Weights of a small transformer language model.
Size: 11 layers, 6 heads of 32 (2 for keys and values), MLP 512 SwiGLU, 7.48M parameters.
Training: a variant of Adam for these matrices, 211M tokens, 6440 steps.
MLP neurons of a small language model. Each row is named by its layer, matrix (down: output weights) and neuron, and shows model dimensions 48-175. Each number is 128 + 24 x the weight over its row's rms, rounded and kept within 0 to 255. A neuron's up and down rows have the sign that makes its largest values positive.
After each neuron's rows, "fires before" lists the tokens most often just after its 100 highest values on Wikipedia text that the model never trained on.

L8.down18 [101 114  86 117  81 166 101 117 148 148 115 148 163 183 144 144 103 160  99 161  99 112 118 153 156  99 119 129 128 100 142 130 171 127 150 173 119 153 102  93 122 113 134 129 158  76 123  90 105 121 103 138 124 117  71 136 136 163 129 111 143 144 134  98 142 125 144 111 130  90 155 107  77 170 118 128 117 133 102 126 118 166 131 111 142 136 126 164 141 108 147  76 138 140 134  96 154 158 141 135 148 152 121 127 146 138 105 153 165 154 143  98 121 162  70 131  96 103 116 134 135 119 147 135 154  85 143 182]
fires before: "1", "2", " Diego"

L7.down59 [100 147  90 140 116 135 131 121 125  76  82 130 123 146 103 150 122 128 151 150 160 125 108 139 144 157 125 117 144 144 140 148  93 101 104 142 138 131 154 140 154 129 149 130 125 109  96  58 128 147 126 134 178 118 148 133 172 140 110 120 157 122 154 152 145 140 123 124 152 105 163 148 138 115 108 156  90 115 113 164 155 102 120 142  88 131 136 160  63 144 141 138 137  90 141 140 144 158  91 119 171  94  79 108 128 125 112  95 146 113 153 146  91 120 144  87  95  91 155 123  97 155 136  84  83 108  93 114]
fires before: " ", ":", "1", "m"

L6.down459 [149 120 131 132 151 170 130 126 125 107 135 173 120 118 127 127 140 146 154 133 126 110 111 148 127 101 141  83 157 137  98 149 112 125 124 127 155 135 163 184 146 116 176 143 141 162 162 115 133 121 123  95 129  95 124 141 140 142 174  98 122 121  61 147 116 135 148 121 129 129 122 119  87 130 136 129 126 101  77 107 166 125 133 142 150 155  67 108 126 136 122 160 176 164 148 100 120 143 155 123 149 135 124 163 122 132 121 116 179  91 194 105  62 126  95 112 134 117 150 122 135 122 140 104 137 143 131 165]
fires before: "\n", "2", "1"

L8.down198 [122 117 154 101 112 127 112 166 147 147 167 100 128 140 147  76 120 135 118 135 134 105 115 162  84 117 178 145 138 136 113 113 163 151 116 163 157 149 121 110 140 148 100 110 130  90 154 159  95 117 151 135 139  84 166 171 131 129 119 125 136 152 150 123 136 104 130 106 122 148 128 107 100 178 125 129 123 156 143  85 142 113  89 121 112 164 118 150 117 139 168 107 107 133 164 154 108 147 134  81 131  98 183 134 136 143 124 156 124  85 142 106 174 149 109 164  84 134 126 116 144 142 142 162 131 132 183 112]
fires before: " |", ",", "."

L6.down402 [146 113 108 144 110 133 111 123 112 168 160 120 112 127 134 182 134 144 129 149 142 123 114 188 138 134 156  98 114  99 107 117 125 159 139 141 136 163 117 117 139  88 117  95 118 155 151 116 161 159 156  99 128 122 138 136 159 151 114 149 110 160 119 177 126 112 145 157 116 115  96 106  93 169 153 129 127 145 133 149 167 155 118 112 176 119  99  93 150  56 172 120 125 125 141 151 136  60 128 132 156 127 122 151 162  86 113 149 166  90 120  94 134 130 132 149 117 139 115 140 151 139 132 149 194 101 141  95]
fires before: " |", " votes", "1"

L6.down467 [111 117 167 138  97  97 104 146 101 122 119 107 156 111 112 139 154 121 167 132 151 121 140  88 135 123 120 107 112 133  93 125 162 163 131 118 142 127  93 137 112 138 170  81 162 101 106  97 123 126 146 140 124 125 164 139 124 137 134 106 119 119 159 139 113  86 146 124 123 120 129 131 132 115 131  86 126  84 152 109 107 159 116  90 122 145 182 161  92  67 107 161 159 108 117 154 139 126 154 145 111 123 131 166 142  92 102 132 160 107 137 158 127 151 189 147 109 169 140 168 110 118 133 114 168 136 140 146]
fires before: "0", ".", " |", "′", "″", " ("

L5.down377 [154 121 132 135  92 137 128 143 142 113 133 187 137 142 158 111 137 152  94 139 138 136 104 123 113  67 120 135 123 164 156 173 141 114  78 126 121 136 145 127 132 102 110 142 139 156 130  88 131 138 108 113 128 159 101 153 164 113 113 106 115 107 123 125 167  99 146 136 139 132 140 121 163 108 168 112  94 121 123 162  99 121 111 138 139 171 132 103 121 136 134 141 155 161 153 167 142 163  99 123 108 139 176 149 112 150 139 163 165  51 114 130 108 159 115 134 135 116 177 156 143 149 140 131 130 169 114  97]
fires before: " the", " as", " that", " for", " to"

L7.down322 [153 140 136 121 145 146 155  97 107 124 113 108 107 130 112 108 113 172 130 166  95 149 165  88 155 149 108 147 110 198  84 167 123 116 140 143 155 151 138 106 132 138  79  96  92 134 154 139 168 170 116 132 111 121 134  80 110 110 141 141 108 175 109 158  72  89 176 113 171 105  84 122 142 130 120 142  98  87 157 112 130 124 137  93 171 131 139  95 113 128  96  97 109 119 142 137 153 128 101 133 123 165 126 138 147 133  95 131 121 160  87 112 160 132 149 147 123 133 127 129 144 124 116  82 125 106 165 106]
fires before: "s", " to", "ing", "ed", " of"

L7.down149 [111 125 147 137  96 133 142 180 100 150 117 150 100 114 115 140 128 129 112  95 126 147 162  95 136 102 153 122 160  60 144 116 132 146 145 139 149  98  93 106 167 103 155 152 136 147 176 107 122 129 149 104 169 153 124 202 108 116 125 151 157 159  94 135 123  95 174 115 136 116 140 150 116 161 103 115 127 123 139 143 119 154 140 123 131 112  98 116 122 119  69 105 116 149 142 136 152 119 126 155 153 129 128 158 110 101 104 126 109 116 114 114 141 103 149 146 158 103 119 103 126 129 145 174 163 128 118 134]
fires before: " The", "\n", " It", " In"

L8.down140 [120 129  92 131  81  77 132 143 144 137 110 131 134 137 147 103 134 115 150  79 115 134 131 127 145 121 141 103 112  84 151 122  99 151 105 165 149  98 102 163 131 102 135 118 128 102 228  88 120 126 108 142  99 148 109 163 152 140 135 120 119 140  20 104 104  70 128 124 128 101 128 128 116 166 165 111 132 138 115 125 140 145 120 131 140 127 124 127 133 130 136 109 122 130 156 155 136 138 147 133 161 112 164 138 147 133 135 139 106 112 138 110 110 127 154 155 123 127 107 124 122 119 126 167 110 111 133 153]
fires before: "\n"

L7.down163 [125 154 139 162  91 118 116 155 140 164 118 113 116 121 132 152 116 157 111 103 129 158 122 139 142  94 127  93 119 109 149 134 122 179 108 138 139 106  71 140 126  96 140 179 131 124 184 119 146 163 146  92 123 125 134 158 171 137 138 154 149 155 124 168  99 100 137 100 151 122 130 148  89 150 118  95 118  85 167 110 135 144 118 118 148  85  94 114  97 138  97 153  95 121 142 135 135 115  95 153 143 133 127 112  78  79  87 145 123 144 130 115 178  84 126 125 147 119 127 128 110  98 134 156 142 133 121  92]
fires before: "\n", " The", " It", " In"

L7.down94 [119  99 118 163 128 124 160 105 112 153 116 170  81 120 127 140 121 135 135 138 188 120 147 129 100 132 135 138 111 137  92  96 185 141 124  98 138 126 113 104 161 116 130 105 110 137  94 164 126  71 151  82 140 148 100 134  99 187 138 133 111 104 164 108 115 142 140  87 134 139 103 148  91 114 144  72  97  69 117 122 119 163 150 116 175 135 118 153  94 140 138 126 138 152 143  89  90 145 168 175 133  69 138 129 155 153 129 124 150 143 156 126 101 121 120 141 150 138  89 144 127 118 137 115 134 123 144 128]
fires before: " ", ".", "an"

L5.down309 [171 129 154 165 153 134 127  93 160 120 126 140 141 136 144 138 135 122 133 100  91 143 150 100 164 136 132 181 114 133 168 118 143 129 135 133 126 145 113  85 109 121 102 116 180 112 191  95 119 149  95 133 111  75 123  99 111 146 176 132 117 142  93 138 112 109 149 153 116 111 112 131  91 115 136 125 107 102 173 124 165 141 154 139 131 134 144 124 109 130 142 154 141 145 148 103 166 115 129 148 172 122 119 131 124 132 153 141 128 127 101 121 192 134 159 131 113 103 112 139 151  89 136 147 135 109 120 110]
fires before: "s", ",", ".", " of", " ", " and"

L7.down172 [125  86 142 141 137 108 137 124 140 137 143 129 104 111 136 121 127 142  95 127 112 111 111  87 135 160 126 125 119  96 108 139 142 156 131 153 120 124 155 120 158 162 120  85 112  79 115 121 135 109 186 142 195 115 129 126  71 162 136 121 117 169 136 105 123 130 137 143 111 109 118  97 137 135 124 113 123 177 115 128 157 188 139 131 155 131 138 106 105 109 170 153 145 161 157  77 105  99 127 135 112 162 135 163 125 138 101 133 151 104 144 118 124 159 112 114 112 134  97 145 109 113  79 120 111 137 160 128]
fires before: " by", " to", " in", " for", "1", ","

L6.down227 [137  96 116 135 173 142 121 147 148 123 114  59 103 146 126 103 145 112 128 124 134 110  87 101 149 118 109 116 150 161  88 175 139 126 173  81 125 140 120 132 142  87 136 184 158  92 166 119 104  58 133 113 152 139 135 192 132 104 124 131 117 149  79 118 107 142 111 137  96 136  91 141 154 114 103 167 102  99 150 124 134 138 112 161 116 157  92 134 128 146 139 114 126 138 126 133 167 117 134 127 113 134 143 138 122 114 131 144 179 125 197 136 149 132 168 114 113 116  93 149 125 165 141 154 146 126 123 101]
fires before: " ", " the"

L8.down244 [133 136 101 149 168 133  97 110 122 126 141 110 154 135 114  90 144  73 192  99 130  92 109 111 147 140 124 108 127 105  97 128 146 108 115 120 123 138 139 106 165 137 147 102 133 122 178 105  96 131 176  84 141 101 129 163 121 135 168 159  55 127 102 104 124 136 157 155 138 124 120 164 119 130 116 196 161 138 144 105 117 120  90 100 120 164 108 131 145  94 128 112 144 126 123 104 125 138 126 139 126 112 115 131 107 135  84 158 110 126 137 138 153 119 112 136 138 117  91 147 106 144 136 157 139  79 144 109]
fires before: " ", "4", "1", "0"

L5.down41 [114 156 121 106 146 133 109 132 115 158 171  98 179 122 121 165 126 156 122 119 158 154 102 130  98  95 106  88 108 137 121 125 149 144 117 134 151 137 124  83 105 144  74 104 145 139 137 151 142 130 101 142 111 169 111 105 124 149 107  98 132 116 165 136 139 107 117 146 160  82 134 149 142 140 165 108 117 123 132 133 118 110 150 123 110 162 150 123 130 117 137 121 101 132 136 129 171 142 107 145  76 103 127 132 145 169 141 158 105  97 130 125 147 141 156 180 117 169 118 141 136 143 126 127 118  76 103  74]
fires before: "\n", " the", " that"

L6.down412 [165  88 118  86 118 135 119 139 112 105 105 136 178  79 135 139 127 123 140 103 151  96 119 146 139 139 115 114 119 126 153 120 111 114 105 111 143 171 171 133 180 141 106  99  57 151 151 165 144  97 146 133 154  93 132 144 149 143 184 178 124 137  95 130 175 117 168  99 132 144 142 120 174 157 100 104 115 117 161 121 149 112 120 122 161 124  99 100 126 127 124 152 123 142 125 138 131 123 144 117 152 130  93 129 123 153 109  99 100 108  85 123 140  91 122 131 137 115 135 144 129  92 125 138 156 155 139 133]
fires before: " to", " the", " \"", " Lock", " after"

L8.down473 [ 97 128 111 138 118 114 104 140 113 121 115 156 155 134 132 122 153 188  92 150 114 163 141 111 123 147 140 131 105 144 119 135  67  86  78  96 151 136 128 114 126 139 143 116 184 100 147  87 135 125 115 134 142 114 130 119 153 131 131  97  99 137 105 147 177 113 140 142 108 117 139  54 182 116 102 132 111 113 143 153 146 131 140 127 124 127 109 160 150 142 127 150 155 167 122 170 149 128 120 117 134 132 160 106 178 111 154 155 119 138 109 138 143 102 128  63 116 102 100 118  84 134 113 127 112 122 108 130]
fires before: "9", "8", "5", "7"

L8.down409 [136 111 160 129 131 119 151 195 125 129 128 189 115 158 104 133 116  99 148 101 149 176 182 114 116 123 101 101 160 106 143 118  76 106 190 128 102 101 162 137 142 101 130 130 137 149 124 158 173 162 128 124 156 116 121 184 106 172 125 162 106 139 128 110 123  88  94 162 126 138 134 108 150  90  98 142 115 160 143 120 137 137 169 109 117 115 138 115 123 150 145  99 127 146 191 172 113 152 165 117 137  99 157  95 134 130 163 142 159 136 136 170 134  88 148  91 154 121 113 118 124 139 136 117 136 118 136 129]
fires before: "0", "9", "3", "5", "8"

L6.down167 [152 119 135 116 131 102 125 124 119 120 116 160 109  93 120  61 131 146 146 112  84 123 128  94 141  79 123 155 149 114 165 147 140 119  88 162 112 135  94 119 124 162  92  51 135 118 132 137 140 108 143 144 123 112 114 118 136 120 151  78 179 178 112 158 112 127 153 111  95  97 163 121  95 149 122 162 110 111 108 136 103 166 138 134 114 132  84  98  95 173 135 131 134 159 109 112 127 134 130 166 147 128  98 160 137 127 122 125 150 141 120 106 101 138 118 113 113 100 129 105 144 115 135 125  87 135 149  90]
fires before: " |", " ", "\n", "1", "|"

L6.down193 [140 131 114 134 136 119 120  81 131 112 134 143  96 100 138  98 152 155 123 137 115 122 144 142 121 164 128 117 125 155 134 142  97 140 108 115 152 102 123 106 138 158 125 145 150 140 120 145 125  95 154 126 122 113 106 125 140 142 128 133 121 139  58 129 125  63 163  92 125 124 117 149 113 136 136 147 115 111  56 136 147 102 112 141 137 173  82 115 134 144 141 138 146 137 116 105 103 152 129 101 140 118  98 123 143 123 122 132 134 139 152 103  31 163 104  98 151  98 116 151 116  85 115 121 124 150 144  99]
fires before: "1", "2"

L7.down373 [132 130 135 141 143 156 128 137 111 147 161 149 146 146 160 108 162 134 136 126 152 101 150 188  97 130 148 154 107 138 118 101 147 153 167 169 129 138 124 134 137 113 164 133 137 154 133 169 146 123 133 132 123  90 124 105  88 120  81 137 132 148 118 113 148 147 161  80 130 106  67 168 109 151 118 146 150  98 125 166  66 115 130 130 103 158 114 135 164 165 142 115 147 143 142 162  88 112 114 177  90 165 117 147 117 153 121 166 147 104 148 145 144 126 148 115 151 194 140 119 144 145 128 147 151 118 140 126]
fires before: " |", " ", "."

L8.down336 [177 129 130  91 154 130 151 141 132  95 137 118 152 160 111 116 160 157  99 116  69 134 130 130 135 131 136 140 104 131 136 116 177 148 113 158 155 125  99 151 135 115 125 120 159 137 190  97 151 139 124 130 139  86 159 191 135 118 168 115 110 123  75 115 102 163 128 114 125  76 148 119 126  96 106  92 115 120 142 129 145 143 106 120 132 125 130 104 118 124 110 132 156 132 153 129 145 168 156 118 158 149 122  65 129 121 151 167 128 126 147  76 175 162 139 116 112  81 108 100 130 122 111 169 127 162 109  83]
fires before: " ", "\n"

L8.down488 [160 138 152 150  91 128 148 124 135 107 114  99 122 148 130 150 154 127 132 136 129 142 133 145 140 167  77 149 158 162 134 122 105 115 138 124 116 112 128 150 112 108 122 140 132 151 241 113 119 107 136 169 103 126  90 130  91 116 151 129 162 140  72 135 136 125 155 141  73 174 103 152 142 108 137 155 109 126 186 137 125 112 139 119  93 126 128 149 126 150 123  93 134 174 138 122 128 185  78 176 147 172 125  99 129 134 135 136 150 141 153 125 203 107 151 110 151 118 134 124 102 123 160 123 131 140  89 127]
fires before: " ", " to"

L8.down156 [ 74 125 150 105 138 151 131 114 118 124 125 156 117 108 144 111 165 147 140  69 151 147 131 105 122 130 134  76 139 133 128 142 116 142 156 140 131 168 100 130 197 106 111 129 149 125 220 118 129 140 152 136 123 174 160 129 116 154 122 128 123  93  39 131  82 122 127 155 138 103  80 150 142 147 117 144 122 137 182 137 140 100 148 147 111 139 149 100 140 140 106 130 115  86 109 171 111 110 105 129 102 138 102 140 127 105 130 140 102 115 122 127 184 121 150 126  89 146 130 130 158 105 149 119  97 133 168 134]
fires before: "1", "2", "0"

L8.down84 [107 101 144  86 152 132 106 150 148 169  95 110 120 121 117  62 149 182 148 111 161 117  91 152 119 112 130 118 159 136 141 160 143 126 111 102 137 115 108 129 115 139 151 109 130 117 132 145 103 140 151  99 116 138 115  97 166 186 138  99 124 133  96  85 112 120  84 125 134 135 160 165 125 117 114 132  96 133  75 185 107 137 127 123 141 121 153 123  95 120 111 121 104 114 104  83 118 152 120 145 127 134 143 119 125 128 130 119 120 175 165  99  74  90  73 114 133 142 125 147 154  98 129 143 129 103 120 169]
fires before: "\n", " ", "|---|---|", "|", "-"

L8.down433 [170 129 112 123 124 123 160 135 107 126 169 101 154 140 109 130 113 144  94 117 145 111 143 105 173 155  66 127 123 150 146 120 130 104 137 123 105 129 121 124 166  94 130 104 129 131  53 103 140  74  96 169 147 123 151 140 133 157 170 133 125 122 161 127 110 127 127 124 116 125 170 139 143 134 103 108 103 100 109 118 159 142 154 120 119 105  97 160  78 150 129 161 118 107 115  82 164 139 120 125 132 105  84 124 154 112  88 162 137 119 157 174  81 117 152 119 140  91  75  82 104 166 125 122  77 130 119 127]
fires before: " ", "1", " |", "2", "burn"

L8.down245 [112 120 152 106 146 118 106 144  88 117 121 102 154  97 192 160 154 108 160  95 162 120 105 136  98 130 147  65  80 116 117 120 153 145 128 132 105 157 156 103 156 117 143 147 133 109  82 119 115 116 158 107 118 125 128 137 167 135 145 110 121 106 189  96 112 155 122 116 124 105 124 132 106 157  67 129 168 152  93 138 109 117 122 113 138 161 117 136 121  95 132 104 144 109  93 124 142 138 151 168 119 105 109 135 138 151  98 112 102  95 126 121  79 115 145 139 123 103  93 130 131 163  96 140 103 137 135 155]
fires before: "0", "8", "1", "6", "9", "3"

L7.down90 [147 131 126 153 155 139 137 118 129 166 110 150 154 128 146 135 125 126 162 164  96 139 163 135 123 151 148 167  97 157 136 118 157 129 118  70 122 115 153 136 108 162 130 148 151 118 147 176 139 124 144 136 147 133 123 125 174 101 118 135 140 143  79 132 106 143  94 138 157 157 109 171 102  82  84 139  92 119 116 168 163 100 123 147  79 107 136 162 110 177 126 196 102 113 156 161 162  60  99 138 118 155  94 152 146 136 152 135 145 138 156 132 110 121 109 124 130 127 128 156 167 107 141 127 129 142 142 107]
fires before: " ", " born", " United"

L5.down102 [120 170 123 149 157 142 149 144 109 132 113 114 122 131 135 142 117 142 125 179 120 142  94 131 120 153 107 135 185 171 158 141 100 136 111  87 106 139  76  93 124 131 105 174 189 120  92 105 133 158 131  89 138 125 145 140 142 111 144 128 159  97 162 112  87 125 127 124  79 112 123 141 154 132 124 100  65 124 145 135 121 134 130 129  97  78 163 148 129 103 127 110 138 138  92 139 163 145 146  96 163 121  89 130 107 119  96  94 111 147 139 148 131 155 119 159 137 137 116 106 114 114 116 124 165 114 135 143]
fires before: "0", " |", "."

L6.down209 [148 136 132 106 122 123 120 116 148  87  62 127 114 154 116 115 141 136 132 162 155 137 112 116 121  89 124 155 140 125 106 137 147 108  86 124 176 139 162 140 181 114 127 114 150 115 123 106 170 156 108 109 160 154 133 127 127 152 110 130  65 137 121 126 145 132 159 134 127 113 104 111 145 160 122 111  94 120 153 147 129 128 127 147 150 114 124  89 117  78 166 163 177 126 125 137 125 108  96 101 144 151  95  90 117 115 151 150 121 157 116 132 112 129 169 185 130 126 134 101 153 168 168 132 135 115  77  98]
fires before: " that", " to", " the", " a", " her"

L7.down371 [ 99  85 168 104 117 118 138  84 141 142 132  92 139 101 130  80  89  85 149 134 131 110 129 152 115 146 157 155 128 132  92 125 140 132 156 100 144 153 153  90  74 159 108 117 143 118  95 151  88 129 110 102 104 135 138  84 130 125 151  70  94 147 146 117  77 149 125 119 122 145 122  97 105 115 116 101 128 125  89 156 116 118 124 190 134 131 114 148 145 140 116 152 126 137  94 109 149 143 106 131 107 102 133 148 152 137 104 150 160 133 154 120  90 136 109 108 113 139 110 111 150 137 117 131 158 117 133 152]
fires before: ")", ".", "4", " ft", "}"

L6.down33 [131 113  84 152 129 120 138 129  95 105  84 140 138 125  92 132 130  88 120 121 198 124 137 146 105 121 135 153 124  93  99 105 162 140 136  97 144 113 105 112 134 135 170 138 108 145 124 115 108  79 125 104 149 151 144 151 109 144 127 156 126 105 141 165 130 131  97 124 133 122 143 122 125 145 128  76 150 109 100 139 112 157 145 132 133 116  61 139 127 132 133 120 202 144 120 130 117  68 103 133 180 146 168 155 142 128 118 165 139 107 114 122 126 117 117 112 119 105  88 128 138 157 102 130 141  87 108  79]
fires before: "\n", " "

L8.down328 [118 148 147 136 138 123 163 142 105 112 146  72 102 101 129 125 142 125  85 121 137 157 128  97 108 183  59  76 126 126 133 153  98 117 127 144 118 123 141 124 135 139 106 108 133 100 125 120 125 104 147 147 134 152 144 139 113 128 128 133 117 168 141 110 120 120 158 110 148 131 127 110 136 122 104 110  95 138  81 151 167 136 150 176 168 138 134 161 121 124 147 123 141 107 157  63 161 127 112 129 120 105 131 156 122 146 172 114 165  89 135 144 100 115 122 171 140 112 111 175  88 133  71 163 118 127 125 129]
fires before: " as", " of", " by", " to"

L5.down196 [148 127 102 154 111 122 103 133 141 173 108 122 129 107  78 107 149 151 136 134 115 111 135 120 147 118 121 112 121 163 159 147 187 134 123 109 138 169  90  94 142 146 148 138 136 143  96 111 163 141 115  88 150 146 120 140 143 139 117  90  94  70 136 117 169 112 113 126 100 122 130 130 118 163 131 125  75 107 119  60 164 134 151 139 142 146 156 158 106  89 148 170 115  97 139 102 112 103 151  83 147 109 154 120 124  86 159 146 126  90 121  76 101 141 149 123 118 157 143 125 146 115 104 130 128 150 101  70]
fires before: "0", " \"", "3", " (", "2", "S"

L8.down467 [136 108  94 143 102 129 121 109 137 165 133 123 123 127 137 143 164 105 136  74 115 153 115 147 147 122 154 104 133 102 129 136 117 151 123 157 121 136  79 156 156 139 163 138 127 134 198 123  87 126 125 135 154 131 149 189 138 148 133 139 152 165  66 116 129  94 147 114 170 124 120 131 132 151 143 144 147 106 141 151  95 116 133 141 124 125 113  97 135 131 161 100 110 110 145 156 120 106  98 128 170 128 142 148 124 116 123 161  86 121 106  97 120 136 159 144 158 105  98 128 173 126  99 159 138 109 137 104]
fires before: "\n", "born"

L8.down451 [114 123 125 141 101 129 185 125 118 142  91 119 110 138 122 147 124 186 131 168 108 112 105 131 117 127  95 124 147 130 124 173 133 162 113 144 118 100  97 109 112 116 111 169 129 100 147 140 117  92 161 128 131 122 118 111 112 131 105 129  93 138 103 138 139 120 158 133 149 176 144 135 129 123 128 171  97  88 145 159  99 144 127 166 105 160 122 154  96 158 156 153 181 111 106  86 135 149 100 159 123 147 145 133 139 122 155  91 106 140 105  90 145 170 128 118 126 121 120  99  92 116 101 148 108 119 137 148]
fires before: "9", "8", "7", "ab", "0"

L7.down272 [156 135 105 111  97 159 110 135  95 128 149 154 108 131 184 102 188 126 121 107 117 122 113 142 172 117 115  86  83 120  98 187 137 134 139 112 131 104 124 165 137 124 127  85 109 138 111 137 151  78 143 118 139  89 157 151 129 145 102 116 155 127 126 133 139 168 155  81  83 104 124 108 100 146 121 108  84 114 122  94 139 139 150 126 152  86 115 121 105 126 121 113 128 122 116  93 148 130 149 122 147 127 122 145  93 119  95 140 152 138 126 151  99 168 135 123  89 154 137 122 104 102 146  80 137  93 109 129]
fires before: " of", "ed", ":", " in"

L7.down465 [158  96  84 117 103  93 137 136 118  98 136 144 150 125 166  41 122 134 141 156  86 129 131 137 174 162 126 109 128 146 146 107 154 123 108 112 140 130 160 104 129 109 161  96 123 114 157 121 121 114 117 135 139 109  99 122 131 115 183 115 120 133  84 117 135 158 165 132  44 154 166  89 114 109 133 118 139 109 114 137 161 156 129 106 128 123 121  91 119 137  93 149 161 124 132  84 140 138 139 151 109 143 139 151 125 161 155 142  98 106 131 123 114 158 119 108 103 111 111 121 123 119 153 124 150 113  96  94]
fires before: "-", "\n"

L5.down364 [161 137 127  99 135 125 115 139 105 114 107 134 136 120 123 112 170 130 111 107 136 138 113 140 164 148 151 125 130  99 143 137 126 164 115  96 110 124 171 166 157 109 175  88 143 106 212 129 146 123 123 157 134 104 138 167 117 145 134 109 108 138  85 138 142 158 172 115 147 184 143 138 141 159 154 147 141 111 133 121 141 138 140 160  92 147 108 116 145 154  93 153 160 115 140 110 148 142 129  90 152 100 103 132 125 169 109 140 146 121 148 165 217 147 142 137 150 106 112 109 108 115 160 116 133 115 172 173]
fires before: " ", " |", ":", "ed", " She", " MF"

L7.down479 [114 162 102 149 154 123 126  81 102 133 167 129 124 128  94 154 132 180 139 133 122 125 155 146 127 140 104 168 119 120 124 116 150 146  73 144 128 141 139 148 114 154 121 132 125  78 190 177  97 156 114 143 123 124 142 144 132 146 123 119 126 171  83 110 106 131 163 159 126 124 108 155 154 158  96 128 116 127 167 124 153 131 116 144 118 133 131 144  91 138 184 133  94 153 140 111 124 122 136 110 137 149 128  80 122 184 115 146 134 124 130 107 178 105 112 149  99 117 101 152 104 150 168 151 136 149 180 134]
fires before: "s", " for", "d", " as", " to"

L8.down329 [103 128  59 146 137 106 130  89 103 181 118 126 141 133 157 111 137 161 178 129 101 166 137 130 148  84 139 143 144  99 146 165 156 133  80 109 151  75  89 166  61 112  99 160 139 137 104 175  93 143 128 172 134 121  85  96 122 124 104 123 133  86 140  91 127  90 119 111 145 114 122 116 152 126 140 145 118 116 158 125 132 113 101 127 126 147  96 125 133 112 134 136 107 138 134  78 129 155 105 149 142 110 172 147 134 140 150 162 114 124 110 127 141 135 119 129 136 115 118 136 150 124 115 141 146 117 137  90]
fires before: "2", "1", "-", ")", "3", " a"

L8.down41 [133  99 116 107 143 135 119 182 156 106 123 139 139 115 126 110 106 149 136 149 155 141 101 164 125 168 113 124 123 110 135  72 172  93 118  91 129 111 167 138 152 118 137 135  97 139 176 122 130 156 147 125 106 134  90 109 173 145 168 127 136 102  74 128 124 101 129 142 110 156 144  89 182 101 137 111 114 175 116 116 117 157  94  75  99 172 134 133 135 114  94  99 123 127 127 156  90 159 112 114 109 102 143  92 135 146 120 140 123 127 139  87 161 142 151 123 142 139 178 108 128 119 119 116 119 140 120 129]
fires before: "\n", "The", "-", "==="

L8.down260 [125 109 100 161 153  74 149 145 149 130 136 138 164 186 112 129 169 116 138 130 141 107 143 133 116 142 124  92 158 147 143 124 127 108 128 155 118 132 111 135 153 111 158  75 111 105 138  88 155  86 100 132 148 102 135 207 153 111 103  86 156 140 109 116 120 131 119 129 103 134 159 150 110 126 138 117 134 107 146 112 117 105 113 132 133 134 117 142  94 100 174 117 114 105 144 145 146  68 116 129 159  76  73 146 108  91  91 167 128 134 175 155 109 109 121 120 109 144 128 108 130 177 140 158 120 137  65 127]
fires before: " ", "2", "en", " Lin"

L7.down66 [148 135 118 170 135  99 153 106 154 125 115 100 154 135 111 166 142 138 116 136 105  78 137 164  99 127 165  89 166 124 137 133 105 149 122 148 111 157 135  98 145 148 124  80 137 130 163 103  99 121 130 131 147 118 180 187 152 126 123 151 147 118  97  82 110 108 137 154 120 107 154  74 131 129  89 135 102 109 122 133 147 135 133 188 196 141  91 129 111 180 116 109 123 139 114  94 134 105 158 112 133 110  87 106  81  96 128 151 136 146 149 128 140 144 117 142 109 113 113 141  95 108 114 111 143 100 115 115]
fires before: ".", "%", "6", "1", "4", "2"

L6.down185 [121 145 172 182 161 133 142 119 145 127 108 161 125 166  99 113 124 138 133 116 122 115 131  99 142 186 107 113 147 125 114 128 138 104 156  83 120 108  95 113 102 130 116 126 137  82  73 146 102 143 108 127 100 140 139 102 128 129 137  86 133 169 132 140 125 115 115  94 142 145 121 143 122 122 123 113 117 136 144 126 195 127 131  89 120 126 149 150 146 148 136 164  94 141  87 120 115 143 119 146 125 105 103 138 140 117 129 110 156 166 151 118 108 124 118 129  98 107 104 112 124  85 106 161 116 115 163 156]
fires before: " ", "ch"